Part of a small language model's weights.
Size: 8 layers, width 576, MLP 1728 squared ReLU, vocabulary 16384, 41M parameters.
Architecture: RMSNorm before each block, rotary positions, no biases in attention or MLP, untied embeddings.
Training: a variant of Muon for these matrices, 336M tokens, 11656 steps.
MLP neurons of a small language model. Each row is named by its layer, matrix (down: output weights) and neuron, and shows model dimensions 480-543. Each number is 50 + 15 x the weight over its row's rms, rounded and kept within 0 to 99.
A block is one neuron, or neurons of one layer that tend to fire together. Before each block is what it responds to, as a language model described it from the Wikipedia text at the highest values.

Word-start "c" fragment
L4.down485:79 66 50 27 56 62 18 31 41 54 73 50 67 63 59 47 40 70 35 45 49 27 78 50 49 54 81 74 53 59 44 68 55 46 57 33 57 46 41 62 78 42 47 60 32 55 58 39 72 32 36 42 56 61 62 70 64 41 30 57 51 43 69 75
L4.down564:41 58 38 46 19 66 62 38 61 62 35 39 57 43 42 41 50 57 49 88 49 29 62 40 59 45 25 40 53 49 50 64 37 70 53 69 36 60 76 43 49 47 46 69 20 31 63 11 59 62 18 50 53 72 38 52 69 58 53 11 66 38 64 46
L4.down898:45 45 55 48 69 32 09 25 33 46 56 62 43 17 53 40 70 51 30 25 62 60 52 64 45 60 45 37 54 24 42 76 55 56 57 58 25 36 40 56 24 82 60 52 51 57 63 63 51 32 47 20 49 43 18 51 63 55 69 19 32 62 51 25
L4.down1046:22 52 49 41 48 68 41 66 24 48 48 37 55 34 33 45 63 75 42 74 37 57 60 51 27 37 37 27 68 55 50 37 57 41 41 44 51 47 51 54 69 65 48 32 55 47 51 37 35 63 41 32 51 68 72 65 69 52 43 70 42 51 79 39
L4.down1087:42 44 55 48 91 40 16 27 29 60 73 12 21 50 39 46 46 65 66 65 28 48 69 63 54 42 64 70 54 57 33 57 52 54 67 35 59 34 42 60 53 24 44 41 36 29 61 49 37 54 46 49 42 37 23 54 44 63 38 57 50 65 72 90
L4.down1154:67 48 60 28 49 72 52 71 59 40 65 51 73 56 25 25 65 61 50 45 22 41 40 69 35 51 51 38 40 39 62 40 43 37 76 61 36 46 54 49 43 46 47 54 44 50 40 43 45 58 74 73 63 62 59 37 56 44 48 27 52 40 49 58
L4.down1160:51 70 55 76 50 73 48 59 76 82 64 35 58 66 40 51 33 78 67 86 44 74 60 44 37 52 41 56 55 50 47 57 45 53 77 52 53 56 39 48 61 39 45 56 70 66 56 48 57 50 62 35 74 69 49 59 48 49 54 37 83 62 50 60
L4.down1373:74 56 48 46 33 55 08 56 27 46 49 68 77 63 47 33 75 52 68 71 64 59 52 60 45 51 59 68 48 62 78 40 79 36 67 49 21 87 54 34 77 66 34 40 73 57 52 68 38 34 56 53 64 80 44 13 63 38 35 54 63 31 51 39

Temporal phrase setup words
L4.down75:19 51 52 53 27 56 48 48 52 53 27 83 54 44 47 62 44 66 46 72 43 59 48 59 33 53 72 50 82 47 76 57 42 50 53 36 59 31 58 24 74 53 34 76 59 64 49 46 73 46 50 51 60 50 50 41 81 48 51 42 42 56 57 59
L4.down136:55 20 75 47 27 57 62 50 71 33 56 70 57 64 48 45 30 42 46 59 58 57 66 10 36 66 54 53 51 57 65 45 35 73 36 48 58 13 59 62 76 60 36 50 47 60 67 55 56 37 76 54 57 57 45 72 41 46 54 36 72 74 63 58
L4.down722:39 50 23 05 52 74 36 36 54 36 57 30 41 46 41 30 61 31 38 78 29 33 52 47 49 75 50 40 72 20 77 39 45 50 25 55 55 55 63 32 45 29 47 45 39 48 54 36 52 70 48 65 31 48 44 51 24 49 19 54 54 52 54 58
L4.down1066:41 70 50 38 50 37 58 41 46 59 48 68 35 49 50 54 59 49 58 56 59 48 42 31 31 39 42 49 63 67 33 48 28 37 54 67 58 61 34 64 25 43 72 08 66 40 19 47 66 52 53 35 59 62 52 78 75 60 36 28 52 52 61 52
L4.down1068:33 40 38 28 44 44 69 69 60 40 30 29 47 38 33 47 62 22 49 60 62 56 26 37 79 36 38 46 60 62 67 42 56 44 55 61 68 30 29 56 51 65 47 55 61 67 47 52 60 50 41 59 18 54 51 40 43 35 59 69 21 12 56 55
L4.down1144:30 53 58 43 56 39 48 52 38 32 33 37 47 41 37 43 60 50 60 66 48 80 42 56 90 48 47 61 50 75 41 51 45 56 33 62 74 31 56 48 58 29 54 40 23 45 48 47 66 28 48 67 67 76 54 77 67 64 48 71 66 45 39 59
L4.down1209:48 60 19 43 70 53 30 30 72 66 36 31 64 60 46 32 56 58 78 37 52 46 50 67 37 68 63 42 33 43 46 54 43 51 40 63 45 38 24 68 30 22 48 79 69 31 56 53 40 36 64 39 52 52 63 54 46 33 57 46 46 52 59 61
L4.down1400:43 68 66 38 76 56 56 48 31 28 55 50 66 26 57 24 76 50 37 88 68 62 56 40 57 54 61 41 51 35 59 59 61 53 57 54 60 55 49 62 59 50 48 41 60 48 48 66 49 45 51 51 46 62 52 43 49 73 38 33 64 41 87 52

Surname start after first names
L2.down17:50 62 49 57 72 49 35 57 13 54 67 27 54 40 45 48 46 47 49 56 42 53 72 39 49 52 61 46 65 64 64 52 41 31 56 61 44 46 71 61 48 51 47 46 61 95 37 57 49 49 64 77 51 31 42 44 36 62 41 53 56 56 53 07
L2.down55:34 61 43 56 57 51 50 44 47 54 46 31 36 76 52 45 50 40 45 45 40 41 57 25 29 37 70 32 78 56 68 66 67 58 56 68 38 78 43 25 46 57 49 53 51 81 19 44 63 55 57 55 85 53 26 49 38 36 76 18 56 64 36 62
L2.down81:48 50 41 48 39 61 49 26 31 39 61 43 58 63 55 51 69 49 43 42 50 49 40 43 26 67 49 64 60 49 54 45 53 46 22 51 51 63 43 60 60 72 38 57 76 59 63 38 63 88 42 64 36 67 81 48 47 59 49 82 57 54 55 70
L2.down98:48 28 64 43 16 31 73 51 38 78 73 57 48 59 51 88 54 48 86 42 35 62 71 35 31 77 47 44 74 35 74 61 40 60 38 61 31 47 24 70 27 71 52 36 41 44 78 31 63 56 80 73 39 40 39 62 24 72 47 21 46 75 66 52
L2.down582:39 58 60 49 73 22 49 71 41 44 43 63 47 40 45 66 20 65 61 37 45 26 45 58 43 51 54 68 40 55 59 44 44 34 75 59 55 43 62 45 55 49 40 87 48 54 34 46 36 23 49 40 75 46 63 78 47 56 20 09 46 51 66 28
L2.down1280:23 57 34 48 72 35 51 48 27 63 54 65 60 54 59 58 39 47 47 53 48 34 53 40 41 54 70 56 63 41 66 33 54 52 84 63 55 53 63 50 64 45 39 67 73 77 59 62 35 35 47 59 44 30 70 60 52 53 63 27 37 72 51 54
L2.down1363:24 38 35 20 72 65 54 51 45 51 43 59 58 43 33 44 29 35 49 67 80 36 60 61 21 33 35 16 38 64 47 21 33 52 37 47 61 61 69 76 27 56 39 67 32 51 47 65 59 55 78 45 47 46 50 48 90 54 44 53 40 41 73 35
L2.down1515:71 51 56 42 64 62 35 50 36 92 53 39 49 53 52 49 38 60 52 64 51 27 53 65 37 30 57 30 60 66 48 24 69 60 40 51 53 57 67 36 54 47 53 46 44 45 49 41 61 42 38 82 51 54 39 39 56 78 54 38 60 61 56 45

Ordinal number suffixes
L2.down49:55 42 60 58 40 24 62 71 36 57 56 34 50 61 60 34 34 69 61 54 00 18 82 74 31 75 33 64 64 62 74 38 54 51 26 55 39 83 50 61 57 25 56 30 14 48 39 48 53 27 63 76 56 46 31 63 41 26 53 34 45 38 21 68
L2.down142:57 28 69 65 66 49 71 40 36 50 55 55 15 24 39 67 55 38 53 35 41 35 43 23 43 38 44 64 35 59 63 29 80 32 47 29 84 10 43 47 54 51 60 71 78 50 40 11 56 57 50 58 29 36 71 80 36 61 25 45 35 42 42 71
L2.down393:55 28 51 43 31 62 24 65 37 82 24 58 50 43 51 40 51 60 20 48 61 71 53 50 61 39 61 94 57 48 36 69 39 40 66 51 35 66 51 65 44 51 32 53 45 39 46 51 54 47 58 33 58 41 61 33 69 31 72 50 63 88 49 65
L2.down515:44 54 57 53 53 67 50 46 50 31 45 57 64 42 46 64 49 57 52 27 58 68 58 38 42 37 43 42 50 28 51 55 64 65 68 42 49 35 49 47 68 39 59 52 59 34 34 42 34 34 36 42 55 38 57 73 36 43 26 64 54 49 49 59
L2.down606:66 86 52 50 52 48 34 69 34 24 35 63 46 48 42 64 73 39 49 58 37 41 56 67 53 55 44 56 48 31 52 58 28 54 45 64 38 47 47 67 61 65 56 75 64 52 47 45 57 69 66 69 27 69 58 26 31 47 58 50 69 54 28 66
L2.down1299:36 76 62 25 76 55 33 38 46 61 32 84 30 60 77 67 48 55 42 25 42 61 55 58 56 41 67 46 58 39 51 52 55 68 22 47 61 42 60 43 47 66 57 50 41 36 48 47 33 53 56 66 46 44 42 36 49 64 52 58 57 37 38 51
L2.down1537:68 42 36 52 32 45 59 48 61 42 33 46 29 33 45 41 34 46 41 42 35 47 34 43 51 54 47 61 52 49 32 70 44 64 41 56 44 43 41 60 60 55 56 42 48 59 47 43 29 56 25 20 54 55 74 40 52 67 56 29 47 63 62 73
L2.down1722:24 49 46 40 34 36 60 39 44 48 54 84 37 32 70 59 49 25 53 43 56 36 57 53 39 62 45 52 65 49 56 46 41 60 48 38 50 58 74 54 51 70 62 55 40 47 73 61 27 49 83 68 29 55 67 50 45 56 44 42 26 51 49 31

Surname-ending word pieces
L3.down1212:74 50 29 75 48 74 42 45 46 55 40 64 51 51 29 46 25 17 35 50 68 38 45 49 21 46 50 53 46 54 52 29 36 46 51 58 48 65 61 58 46 61 34 79 49 89 18 31 31 22 45 84 44 39 62 51 62 46 24 67 57 39 51 45

Predicate after is/was
L2.down141:60 36 58 31 62 35 66 40 43 40 48 39 41 43 50 34 60 49 47 33 54 56 32 39 24 38 53 51 43 51 46 84 32 50 63 77 61 53 62 51 54 50 67 42 35 31 73 36 50 42 49 28 66 47 60 65 67 64 64 59 51 69 59 69
L2.down520:38 34 52 26 45 58 25 34 40 72 15 33 71 53 58 45 64 56 34 55 53 52 25 50 60 08 77 56 51 63 46 59 67 65 33 48 48 36 74 61 45 44 30 53 42 64 50 50 44 56 40 42 53 54 50 25 45 54 21 42 08 71 60 59
L2.down741:38 37 40 72 35 40 60 82 64 28 56 69 54 39 41 41 62 47 63 42 48 61 46 21 44 28 52 71 32 34 33 64 40 63 54 46 35 57 34 68 27 60 53 69 65 55 60 42 27 55 59 46 66 48 60 34 64 62 10 47 51 70 33 47
L2.down834:17 35 56 26 68 82 72 64 79 46 37 37 59 36 29 17 69 74 57 59 52 24 34 56 36 45 70 50 54 33 72 54 62 52 38 46 24 35 68 64 53 29 47 21 24 49 65 56 26 38 58 29 59 54 43 38 61 60 38 50 66 57 64 47
L2.down914:41 46 56 39 84 62 31 78 34 39 56 30 62 50 23 58 27 47 42 75 66 50 71 56 39 36 63 61 37 55 49 38 45 74 49 37 58 21 59 30 30 52 49 36 41 71 39 29 36 55 36 24 63 73 40 42 75 58 64 75 50 64 52 42
L2.down938:48 47 85 44 65 63 72 56 24 62 50 23 54 56 56 43 72 24 48 45 77 51 81 52 36 28 66 43 73 75 41 65 60 54 54 45 51 89 38 48 39 76 54 81 35 36 62 30 73 66 33 57 55 52 52 55 05 35 40 44 47 46 70 51
L2.down1149:67 50 48 58 54 46 77 45 71 38 50 52 59 34 65 57 57 19 50 37 40 55 59 49 43 44 57 58 58 62 57 52 46 43 49 58 54 43 59 54 66 41 40 51 53 70 31 43 44 64 58 71 51 49 49 57 65 77 62 54 35 45 44 70
L2.down1276:43 90 35 42 40 42 53 68 50 21 41 45 53 33 42 35 57 09 14 52 48 35 65 47 48 52 42 38 66 40 47 34 52 34 87 50 41 47 56 58 54 62 54 60 55 30 02 66 69 48 50 25 54 47 54 19 39 58 76 50 67 64 46 53

Title-initial word pieces
L4.down74:93 66 50 74 78 47 50 33 48 42 46 39 50 77 57 28 61 45 37 54 65 07 49 51 27 42 46 39 43 11 51 20 37 48 35 49 43 23 36 47 32 63 56 48 75 79 43 55 49 54 82 49 47 52 55 39 53 43 45 72 51 23 49 47
L4.down79:51 26 66 56 70 42 27 71 43 59 13 51 61 70 30 66 55 42 55 41 50 62 38 83 31 52 21 31 54 40 57 52 49 49 46 49 38 58 41 36 42 53 38 64 48 42 30 52 48 60 19 48 61 92 56 43 37 68 34 72 79 68 66 47
L4.down97:71 60 43 16 54 37 54 54 69 28 45 34 50 34 43 61 55 27 54 23 85 56 58 34 36 41 65 66 49 41 65 26 15 62 60 71 54 61 41 60 38 42 65 27 54 48 54 71 36 56 30 65 83 44 40 36 75 75 42 72 47 37 48 71
L4.down101:29 32 43 29 47 74 45 48 47 76 33 62 56 73 36 68 47 53 58 37 54 36 35 47 60 53 43 48 51 65 44 46 66 63 42 58 35 56 48 78 25 59 35 60 51 53 66 39 80 40 52 44 33 33 61 51 54 62 41 68 28 72 48 30
L4.down259:08 28 48 89 43 46 55 35 46 13 49 42 46 39 69 40 42 70 64 52 47 48 40 64 17 80 50 39 62 42 69 27 52 26 46 48 40 39 43 42 46 47 49 32 43 32 57 79 69 47 54 28 20 22 50 61 55 45 49 64 64 30 41 62
L4.down658:60 34 73 45 44 28 47 67 80 49 27 42 65 48 73 35 26 32 41 65 56 41 42 89 76 66 38 51 30 59 44 33 50 24 55 55 59 23 44 48 46 59 36 47 48 65 52 45 46 57 61 44 37 59 33 34 29 44 43 71 40 34 40 67
L4.down1024:81 46 38 51 55 68 18 51 40 24 64 59 90 51 55 49 63 49 41 67 56 42 49 47 62 52 57 33 60 54 54 46 27 62 42 53 37 48 83 42 34 27 70 16 80 43 47 55 85 45 60 44 57 77 57 54 48 47 37 39 40 53 30 54
L4.down1425:43 22 42 74 42 90 36 40 64 52 68 64 56 50 31 75 53 73 54 54 45 38 50 78 05 63 51 61 48 50 61 30 44 38 49 54 55 35 52 53 29 47 46 63 50 39 49 48 67 49 60 61 18 33 40 64 39 39 47 42 36 67 51 51

Surname word pieces
L3.down1525:58 15 46 52 57 81 09 48 30 52 33 37 74 54 30 37 66 51 67 53 29 48 46 66 45 55 67 21 46 32 45 47 48 39 40 31 39 47 55 43 85 64 45 41 68 79 55 69 67 51 45 63 34 57 61 60 62 39 37 54 44 61 61 44

Definitional article "a"
L4.down566:42 47 33 41 56 42 35 66 35 45 42 46 50 40 42 35 41 63 56 60 62 25 39 72 33 60 50 36 51 66 39 53 43 39 42 65 58 54 52 33 50 49 72 70 46 85 58 65 53 59 44 62 69 72 75 17 70 50 42 39 67 61 56 84
L4.down615:57 22 48 71 67 07 51 49 49 61 58 44 35 47 61 61 51 73 35 51 82 42 79 52 69 20 46 51 58 61 48 43 26 40 26 72 55 70 47 39 60 23 34 58 40 71 58 39 61 60 57 74 76 39 30 87 83 53 42 23 60 83 40 57
L4.down629:66 61 69 62 44 53 74 50 50 69 54 40 36 46 55 47 40 63 45 46 68 55 55 63 58 35 28 30 44 38 70 34 53 44 40 74 78 36 54 36 45 62 72 35 54 48 50 45 61 42 42 26 48 54 37 63 36 53 51 36 50 70 62 46
L4.down923:57 32 78 43 59 32 36 32 20 26 37 53 51 38 36 33 46 79 34 44 53 65 41 49 36 36 37 55 53 45 64 39 45 68 42 65 53 42 61 48 55 43 49 55 30 38 53 62 54 36 52 37 52 61 58 61 51 58 46 40 49 26 34 58
L4.down1063:49 68 54 60 47 39 51 48 66 54 77 32 43 48 57 69 41 46 48 34 58 52 34 27 49 10 58 66 52 72 68 57 47 57 32 43 47 37 54 45 57 75 57 50 56 42 50 49 52 72 19 48 62 44 52 71 59 64 41 51 52 32 70 37
L4.down1093:14 42 39 69 31 64 37 68 53 54 57 56 46 37 76 49 38 67 35 74 33 44 67 60 46 35 39 46 73 30 36 81 38 52 59 20 44 54 65 65 58 50 36 34 37 36 46 78 67 59 28 44 25 63 37 29 62 61 25 36 18 44 62 57
L4.down1496:49 41 65 61 75 67 43 43 35 41 60 58 36 23 65 42 55 39 27 54 50 67 37 50 46 72 34 53 46 48 70 47 43 57 23 54 66 49 52 69 71 22 10 39 33 72 51 93 61 56 43 49 23 57 59 51 28 73 37 31 32 39 54 70
L4.down1710:54 32 71 37 46 35 47 59 78 67 43 51 59 39 57 35 60 49 54 61 53 45 61 34 68 46 00 56 42 45 43 50 45 51 36 74 58 62 44 75 71 44 46 42 73 59 51 47 58 33 40 45 50 73 52 34 45 66 20 28 36 47 45 70

Mid-word name fragments
L2.down87:88 58 47 47 24 51 60 70 67 35 43 36 67 50 55 57 27 57 49 71 41 15 57 76 37 43 46 44 14 34 74 31 50 56 58 48 35 46 37 69 65 55 53 51 67 43 67 35 40 58 43 94 43 77 76 21 51 47 51 54 62 59 40 24
L2.down251:62 45 52 60 54 44 51 26 53 56 51 71 45 41 64 53 42 40 57 25 40 46 68 50 27 46 54 92 44 52 44 29 47 60 70 63 36 58 64 40 38 58 53 59 36 53 38 31 36 45 50 45 32 77 51 26 72 36 37 47 40 68 56 33
L2.down556:49 49 50 42 42 43 83 44 70 33 63 63 68 66 52 43 40 41 62 47 50 62 45 62 47 41 48 52 50 70 49 39 41 21 39 39 50 67 38 42 97 70 29 60 54 30 25 48 53 26 45 36 37 75 40 55 49 65 61 45 50 20 32 43
L2.down1115:37 76 62 75 51 44 53 69 69 35 17 42 49 40 22 12 57 46 39 86 51 58 52 24 17 70 67 43 48 52 47 41 58 36 70 43 63 47 74 44 48 53 42 72 20 64 55 46 54 31 59 65 53 38 48 56 40 28 25 48 53 33 63 51
L2.down1289:40 73 37 44 75 54 63 70 71 64 41 53 50 36 57 29 66 47 65 62 31 67 38 52 38 22 23 16 68 50 16 79 43 47 58 52 53 46 39 48 31 37 42 59 39 47 55 34 53 51 53 44 09 58 69 52 45 63 37 39 79 42 50 57
L2.down1291:75 72 60 34 17 28 73 24 51 48 76 70 61 53 49 54 57 84 36 39 61 29 39 55 27 39 52 45 53 58 37 20 52 51 33 36 34 66 61 47 48 79 37 70 37 52 66 28 38 30 58 22 62 47 67 51 49 34 45 33 55 50 37 40
L2.down1323:96 58 41 47 36 63 36 74 73 52 54 65 23 81 45 48 64 64 46 49 32 37 80 68 35 38 58 41 60 67 54 50 41 38 49 40 29 45 18 65 56 48 84 27 51 65 46 74 72 62 33 49 55 85 69 69 63 71 41 52 83 34 26 61
L2.down1344:33 66 45 81 58 53 47 25 37 46 40 58 64 77 55 35 43 48 40 57 66 48 63 50 56 67 60 61 68 53 57 47 32 24 67 44 54 47 30 66 49 38 27 68 38 50 40 67 34 41 30 27 53 65 42 42 49 58 42 45 19 46 48 67

Words inside work titles
L2.down258:48 34 84 34 50 43 69 38 61 72 37 45 74 31 34 75 31 58 43 43 73 59 57 74 37 37 72 53 55 40 42 61 52 49 34 50 49 50 67 60 39 79 01 00 53 61 42 76 40 42 72 61 35 63 32 31 35 48 20 70 78 49 45 55
L2.down298:45 32 24 51 43 26 45 76 82 45 58 39 51 46 37 33 44 30 31 37 51 58 64 70 59 54 52 47 82 35 74 49 58 29 60 53 29 43 65 61 60 29 48 60 69 30 63 53 67 63 70 57 39 36 58 46 49 64 55 34 68 32 59 52
L2.down924:32 42 50 52 55 41 36 57 46 43 60 56 36 88 68 35 61 52 41 69 51 50 53 67 36 66 53 52 84 39 47 38 27 55 42 52 39 54 65 29 53 30 51 61 40 43 60 59 53 69 59 81 56 59 64 33 67 56 13 59 39 45 64 37
L2.down1268:44 47 28 66 69 66 34 21 52 46 59 84 71 52 45 72 60 47 53 40 60 40 43 58 46 72 43 80 29 19 46 56 32 52 47 60 59 66 58 65 63 64 42 47 71 45 64 29 24 33 44 34 33 38 52 40 74 54 46 36 35 22 56 46
L2.down1395:39 53 67 41 60 40 51 13 21 31 51 52 67 26 40 69 69 53 58 58 62 60 57 51 51 56 58 41 46 38 57 55 51 48 58 30 52 69 53 46 44 41 54 29 75 34 63 32 45 46 40 29 60 26 60 60 56 48 59 37 51 67 59 61
L2.down1540:50 61 69 52 18 49 38 62 55 63 83 90 53 50 53 57 36 43 37 60 29 69 59 59 52 58 53 64 56 35 30 64 50 47 41 53 53 14 42 77 54 61 27 44 70 72 54 38 53 60 41 67 42 66 37 69 44 51 45 62 39 44 52 49
L2.down1594:57 45 57 41 59 71 51 52 51 39 50 37 39 65 37 71 56 51 45 49 43 45 33 66 24 14 88 66 71 78 32 35 50 34 38 50 42 55 80 35 41 50 50 58 16 39 47 43 63 48 78 64 52 43 33 72 50 73 44 51 67 50 54 43
L2.down1678:46 48 59 69 46 66 58 56 46 30 46 48 37 60 74 53 42 42 49 04 53 48 41 51 72 45 92 34 34 71 47 53 52 61 37 46 43 57 64 43 40 57 47 33 54 37 52 58 62 71 68 62 47 56 46 75 64 42 53 58 58 53 25 60

Education institution prepositions
L3.down1247:31 64 54 38 47 60 30 59 41 27 59 45 36 29 55 55 55 75 54 49 43 64 33 53 22 87 60 16 43 58 55 36 58 51 35 32 58 61 33 64 68 44 45 45 21 29 44 53 82 23 48 59 47 32 69 46 70 61 44 59 49 50 50 53

Definitional copula in lead sentences
L3.down1589:54 63 52 50 47 47 42 50 46 31 37 44 43 56 40 58 45 52 47 34 71 51 63 49 20 33 37 87 61 34 28 50 62 66 51 48 30 43 40 49 48 34 66 56 42 38 49 45 66 17 51 36 59 57 77 34 43 42 48 89 48 65 76 38

Mid-word proper-name pieces
L4.down441:46 52 29 49 34 61 40 67 44 38 70 40 56 42 43 29 52 67 23 05 45 74 78 42 62 59 40 48 48 44 57 28 56 41 69 55 38 64 52 43 41 28 49 52 72 65 25 52 64 33 51 40 54 71 36 39 26 60 46 49 52 62 69 23
L4.down590:70 58 39 64 43 51 27 39 52 45 46 78 35 69 46 42 71 54 47 61 45 54 27 56 60 33 67 43 39 42 79 26 59 28 30 49 73 59 59 62 19 42 38 80 39 51 35 63 70 31 42 35 42 50 50 26 46 42 54 56 79 58 48 45
L4.down747:53 64 65 35 44 60 38 34 48 54 38 35 42 74 23 46 61 48 59 32 40 43 37 62 14 30 35 47 59 65 42 52 62 41 47 42 58 41 54 48 51 26 54 66 83 55 41 72 45 38 85 48 62 35 35 56 53 47 47 59 57 56 43 40
L4.down813:37 47 54 60 68 39 14 58 63 50 43 54 75 70 33 35 79 59 50 45 60 39 72 18 45 62 71 40 39 16 46 83 65 22 27 36 32 63 66 67 40 50 59 56 28 57 41 60 57 74 37 63 49 52 61 47 54 60 51 71 77 47 55 84
L4.down925:42 36 15 27 47 27 08 72 41 52 49 42 43 39 43 56 55 58 29 51 53 52 57 49 38 64 54 36 51 52 60 39 61 61 31 57 43 46 61 53 63 61 40 57 61 74 41 45 38 21 40 52 46 27 56 45 37 75 34 68 15 44 38 40
L4.down1076:67 38 67 60 42 25 37 70 34 62 41 55 44 37 43 40 33 44 38 48 62 81 70 51 55 63 56 57 50 59 41 47 19 42 41 28 48 50 55 61 46 40 48 48 45 45 49 55 46 52 78 41 48 46 64 39 63 70 56 44 20 65 50 29
L4.down1508:64 41 54 53 50 66 43 66 36 41 28 73 56 35 60 86 79 38 58 52 58 52 59 78 51 45 53 90 43 39 46 55 59 44 67 48 81 50 86 58 16 55 40 53 61 67 35 61 66 53 55 56 35 57 75 41 75 45 40 60 52 59 57 59
L4.down1703:37 45 60 51 36 24 65 66 32 62 49 52 50 53 67 59 57 43 77 65 50 69 23 37 26 86 58 35 39 37 64 20 40 44 35 64 53 36 52 43 63 61 45 42 42 85 57 74 08 37 51 61 37 44 60 34 37 62 37 14 69 33 31 66

Mid-title words
L3.down1061:34 47 39 78 43 71 16 56 48 34 44 76 55 48 24 54 48 49 48 46 52 59 48 51 27 64 73 64 48 42 48 65 26 38 47 61 48 21 33 31 60 67 29 77 57 51 36 52 70 41 58 39 45 35 41 37 57 48 43 56 24 67 43 50